Weights of a small transformer language model.
Size: 8 layers, width 256, 6 heads of 32 (1 for keys and values), MLP 704 SwiGLU, vocabulary 2048, 6.3M parameters.
Architecture: RMSNorm before each block, biases on query, key and value, untied embeddings.
Training: 380M tokens, 11609 steps.
MLP neurons of a small language model. Each row is named by its layer, matrix (gate and up: input weights) and neuron, and shows model dimensions 128-223. Each number is 50 + 12 x the weight over its row's rms, rounded and kept within 0 to 99. A neuron's up and down rows have the sign that makes its largest values positive.
After each neuron's rows, "fires after" lists the tokens most often just before its 100 highest values on Wikipedia text that the model never trained on.

L2.gate76:61 60 51 67 52 50 44 67 57 55 61 39 61 42 37 36 21 59 64 52 65 46 47 61 24 45 59 44 51 54 37 43 60 27 55 52 53 66 53 49 57 70 72 48 39 54 50 46 67 61 25 54 49 40 40 73 50 68 32 49 53 56 67 48 48 73 50 52 54 48 60 48 46 48 37 41 43 75 44 65 58 54 51 72 48 74 38 44 47 30 50 31 60 51 42 64
L2.up76:29 70 28 53 39 60 45 57 52 63 59 44 64 44 36 17 46 35 52 50 57 57 54 51 42 74 63 42 48 50 40 41 44 56 78 26 45 41 48 43 60 76 71 51 31 43 56 43 44 37 53 62 47 53 47 48 41 56 44 66 49 51 64 41 37 55 48 56 58 38 53 68 55 45 22 63 24 53 70 30 30 52 31 51 70 62 58 21 63 63 46 39 50 19 51 71
fires after: " the", " The", " col", " r", " reg", "ar"

L2.gate55:56 64 51 66 46 49 40 66 44 18 71 34 74 59 41 44 58 29 46 52 41 52 42 48 58 57 66 26 49 53 59 56 50 57 69 73 42 63 48 58 46 31 62 36 41 67 44 54 81 56 68 67 67 24 63 62 57 49 35 38 52 59 60 67 63 51 45 47 45 72 46 46 37 32 43 51 54 61 63 62 51 60 51 32 43 57 54 51 53 71 53 48 63 29 46 43
L2.up55:66 59 63 57 58 37 46 44 40 25 42 37 64 47 46 59 59 58 42 52 56 48 55 42 55 52 65 18 55 59 62 38 41 47 72 60 53 42 37 64 69 50 54 25 36 56 56 53 39 32 51 47 59 45 69 39 62 45 69 60 60 58 60 40 25 17 60 31 24 45 28 75 39 38 40 63 53 70 60 76 57 58 61 26 50 72 44 37 68 44 57 58 56 30 25 51
fires after: ".", "2", "w", " e", "1"

L2.gate86:47 53 43 54 46 54 58 36 48 42 73 40 47 62 52 44 32 31 31 56 63 45 45 64 45 43 45 66 54 56 37 50 39 53 65 46 46 59 45 28 61 53 61 61 55 50 32 68 60 60 63 48 43 35 50 37 61 42 76 78 18 49 46 53 42 64 45 55 35 35 40 48 45 57 43 70 45 31 50 32 82 28 29 51 54 54 48 44 56 61 30 65 49 64 61 55
L2.up86:66 44 54 54 51 61 39 48 25 55 46 52 94 47 37 30 59 49 54 60 52 54 69 60 37 64 36 71 35 46 46 29 50 49 59 37 33 58 59 57 47 43 53 46 42 55 43 54 45 34 65 55 57 60 44 47 64 48 57 45 44 48 72 34 26 63 60 51 41 24 50 64 58 49 58 57 36 57 44 44 59 37 69 46 41 66 33 37 47 67 38 45 53 62 37 36
fires after: "or", " b", " Gre", " Val", " commun", "ore"

L2.gate407:59 51 39 45 61 70 39 35 49 24 54 56 54 46 51 25 44 47 55 52 47 60 46 47 64 64 68 68 37 51 37 38 75 49 51 56 39 18 60 70 18 45 41 38 52 25 70 61 34 39 50 45 63 48 49 55 31 31 40 66 52 71 38 52 57 46 49 48 53 40 52 41 59 65 51 43 35 39 47 64 54 74 41 44 39 46 55 44 50 57 37 42 58 32 66 38
L2.up407:61 56 52 67 63 64 60 54 62 54 74 51 42 55 53 48 63 78 55 65 48 29 57 50 39 51 38 43 45 59 46 76 32 64 51 42 57 47 60 48 28 35 51 46 51 54 41 60 47 64 57 64 63 49 42 55 64 63 36 57 54 68 53 73 54 53 51 57 42 32 38 68 74 37 51 45 49 66 30 58 87 46 53 46 56 57 58 57 63 36 57 40 53 60 52 67
fires after: " St", "r", "s", "S", " R", " Sw"

L2.gate38:44 62 56 41 49 71 52 44 50 59 56 48 49 41 47 66 71 51 48 47 61 57 20 50 50 56 46 69 54 35 34 55 44 50 53 63 48 51 54 18 50 60 43 46 70 61 69 49 38 50 43 56 33 64 41 39 39 33 48 48 62 52 54 67 63 30 30 66 55 40 36 55 37 45 51 62 53 63 56 45 61 47 67 39 41 33 70 68 49 42 62 55 38 61 57 60
L2.up38:37 57 56 42 58 57 76 43 72 50 62 56 71 49 26 72 47 64 61 65 56 49 43 73 57 47 49 48 57 67 58 37 41 56 39 64 48 62 64 61 66 61 25 53 62 49 54 60 41 63 46 40 14 59 44 51 42 52 27 42 66 78 39 45 74 43 44 52 36 44 25 50 36 50 29 41 32 57 58 45 74 49 43 50 47 41 76 60 39 43 48 57 46 75 72 59
fires after: " J", " S", " Y", " L", "ach", "t"

L2.gate476:48 40 49 66 49 46 47 47 38 36 54 56 63 62 49 49 60 60 62 63 46 49 40 48 55 63 18 53 44 61 53 62 56 40 48 32 52 42 58 30 79 54 50 55 43 70 52 37 49 49 32 47 53 51 53 67 79 19 53 50 58 45 50 48 57 63 27 48 51 34 50 26 27 46 31 24 61 43 67 51 62 34 55 48 54 62 63 48 58 62 37 44 57 61 43 57
L2.up476:44 56 49 35 31 49 46 34 54 56 48 56 58 65 54 65 70 29 48 43 51 35 62 40 59 52 39 47 42 44 35 64 45 56 53 27 54 66 55 48 19 61 38 54 39 47 43 66 49 39 38 60 67 40 48 32 43 63 49 48 47 54 43 55 60 50 34 43 46 42 54 54 49 55 46 70 66 55 52 63 43 50 56 61 48 56 55 47 33 56 43 61 37 46 40 48
fires after: "2", "1", "th", " Soc", "9", "n"

L2.gate287:39 71 39 51 46 54 62 53 52 66 43 57 26 46 51 61 63 64 52 57 45 61 56 31 25 60 56 53 54 66 76 34 69 45 37 44 33 45 58 63 62 33 50 53 41 69 35 54 46 34 53 35 61 68 52 66 42 44 38 39 39 56 56 51 47 64 45 42 55 44 26 58 62 31 59 50 43 60 47 57 59 72 73 62 60 42 52 34 29 72 57 67 55 55 45 53
L2.up287:43 63 49 45 53 52 63 44 55 54 51 64 46 48 26 49 64 61 69 55 43 49 58 30 43 44 62 57 31 44 39 52 45 73 47 45 36 66 53 52 66 27 53 60 38 58 62 34 46 53 52 43 69 57 40 60 35 47 25 57 48 49 44 58 55 57 36 45 36 40 22 51 48 41 53 42 34 56 57 56 31 48 66 65 51 34 75 56 55 52 65 40 60 48 50 40
fires after: "2", " A", "A", " O"

L2.gate3:64 48 69 58 57 57 45 52 57 45 32 49 46 34 47 41 60 41 36 44 54 61 38 59 45 47 38 25 29 48 56 80 64 52 66 48 49 56 64 24 44 53 66 39 54 48 41 37 65 59 43 46 59 34 52 44 50 41 63 51 39 53 52 60 60 68 33 24 43 55 58 57 41 44 48 47 81 21 57 42 60 56 38 45 59 52 39 37 76 56 66 54 27 42 53 55
L2.up3:55 33 31 65 65 33 50 46 44 29 43 48 60 36 62 19 49 45 52 52 46 50 56 50 53 34 53 46 57 58 58 64 51 25 32 46 40 37 53 54 38 55 50 28 56 63 50 27 31 53 51 44 82 37 77 49 36 51 29 36 42 64 61 44 38 51 34 37 51 42 34 66 52 41 47 49 51 46 53 53 67 67 49 41 67 38 67 39 54 58 70 58 38 34 60 64
fires after: " e", " T", "idd", " the", " Y", "ast"

L2.gate190:41 45 37 60 65 64 32 52 37 53 46 34 41 65 64 40 51 58 32 32 24 39 46 63 37 56 48 52 56 45 47 46 73 49 53 49 42 50 63 42 65 46 69 72 43 61 48 67 46 65 50 67 51 51 47 57 48 65 58 61 37 52 51 56 55 39 45 73 42 58 52 54 56 69 50 54 27 63 31 52 44 41 73 52 66 54 48 47 33 54 45 58 62 38 57 43
L2.up190:55 57 53 50 42 48 41 56 43 59 42 48 45 52 42 58 52 45 38 58 31 38 25 44 39 49 62 75 45 55 60 52 54 65 62 61 54 49 69 33 49 69 54 47 56 63 59 55 48 50 87 68 55 49 31 48 52 72 50 55 45 55 29 66 45 60 68 48 32 65 43 54 62 47 67 45 50 49 81 48 55 40 54 72 48 39 57 44 53 63 63 62 48 33 56 54
fires after: " J", " R", " Mon", " And", "R", " M"

L2.gate690:47 40 45 45 58 46 32 44 47 55 13 52 52 56 42 42 48 61 68 52 33 51 62 47 59 48 41 62 59 44 42 65 72 57 53 46 23 47 53 42 69 33 45 59 73 43 44 49 39 73 55 63 51 61 36 52 71 52 41 59 52 40 45 42 35 54 57 57 50 46 52 43 31 68 30 50 56 64 49 61 57 45 46 51 65 37 38 55 68 60 46 44 48 52 45 74
L2.up690:36 54 67 58 74 60 40 55 39 45 45 53 33 46 51 66 53 54 54 53 49 65 53 51 39 65 57 42 57 33 62 68 71 51 44 37 50 42 41 34 45 60 30 37 43 45 51 47 47 62 60 68 41 46 38 50 46 43 67 55 46 61 33 29 46 29 52 87 35 60 32 56 27 45 35 47 59 58 62 50 66 60 52 36 36 43 48 50 49 63 50 44 32 70 73 52
fires after: " l", " L", " W", " S", "lev", " R"

L2.gate694:45 47 57 60 54 62 55 44 42 43 48 45 34 50 63 54 52 40 51 56 46 44 71 88 36 37 71 75 61 48 60 42 80 62 39 57 58 56 55 62 39 56 36 54 56 48 50 73 51 42 46 59 43 58 43 57 59 62 23 45 31 44 69 40 65 63 37 44 63 50 51 67 57 38 30 62 49 50 74 63 51 50 62 65 57 43 63 37 35 45 31 64 59 35 40 66
L2.up694:49 82 64 63 39 45 57 48 45 34 29 75 54 56 47 42 58 61 23 49 54 61 42 54 46 64 66 61 57 49 60 51 48 42 38 54 28 32 35 57 62 66 52 38 47 51 84 56 55 38 44 57 66 54 66 55 59 62 48 44 58 41 62 56 58 40 16 48 27 60 49 43 49 52 48 55 60 63 37 42 50 41 49 49 41 56 41 48 58 25 48 61 45 54 43 47
fires after: " th", " The", " Pe", " child", " Y", " e"

L2.gate259:44 26 49 41 43 57 68 61 54 57 29 57 45 45 52 58 63 38 48 49 41 72 59 41 21 48 16 31 67 31 65 57 49 60 39 74 49 52 57 54 56 34 55 54 66 44 58 66 28 63 38 46 54 47 84 54 50 55 58 43 39 50 63 45 77 62 45 47 43 52 32 51 47 65 56 71 62 44 69 81 49 30 47 33 65 54 51 61 23 58 43 57 54 52 68 50
L2.up259:56 47 28 54 42 35 75 32 67 47 29 57 49 47 46 47 57 28 46 59 36 63 72 35 52 42 46 33 53 64 42 91 55 49 54 51 52 56 42 67 79 36 54 53 73 39 74 60 34 71 48 48 49 49 75 46 30 46 54 54 44 55 32 53 42 62 53 49 45 51 25 47 40 44 50 59 48 51 37 67 45 54 61 55 74 56 39 69 32 50 60 64 60 64 44 30
fires after: "ther", " c", " in", "as", "in", "ag"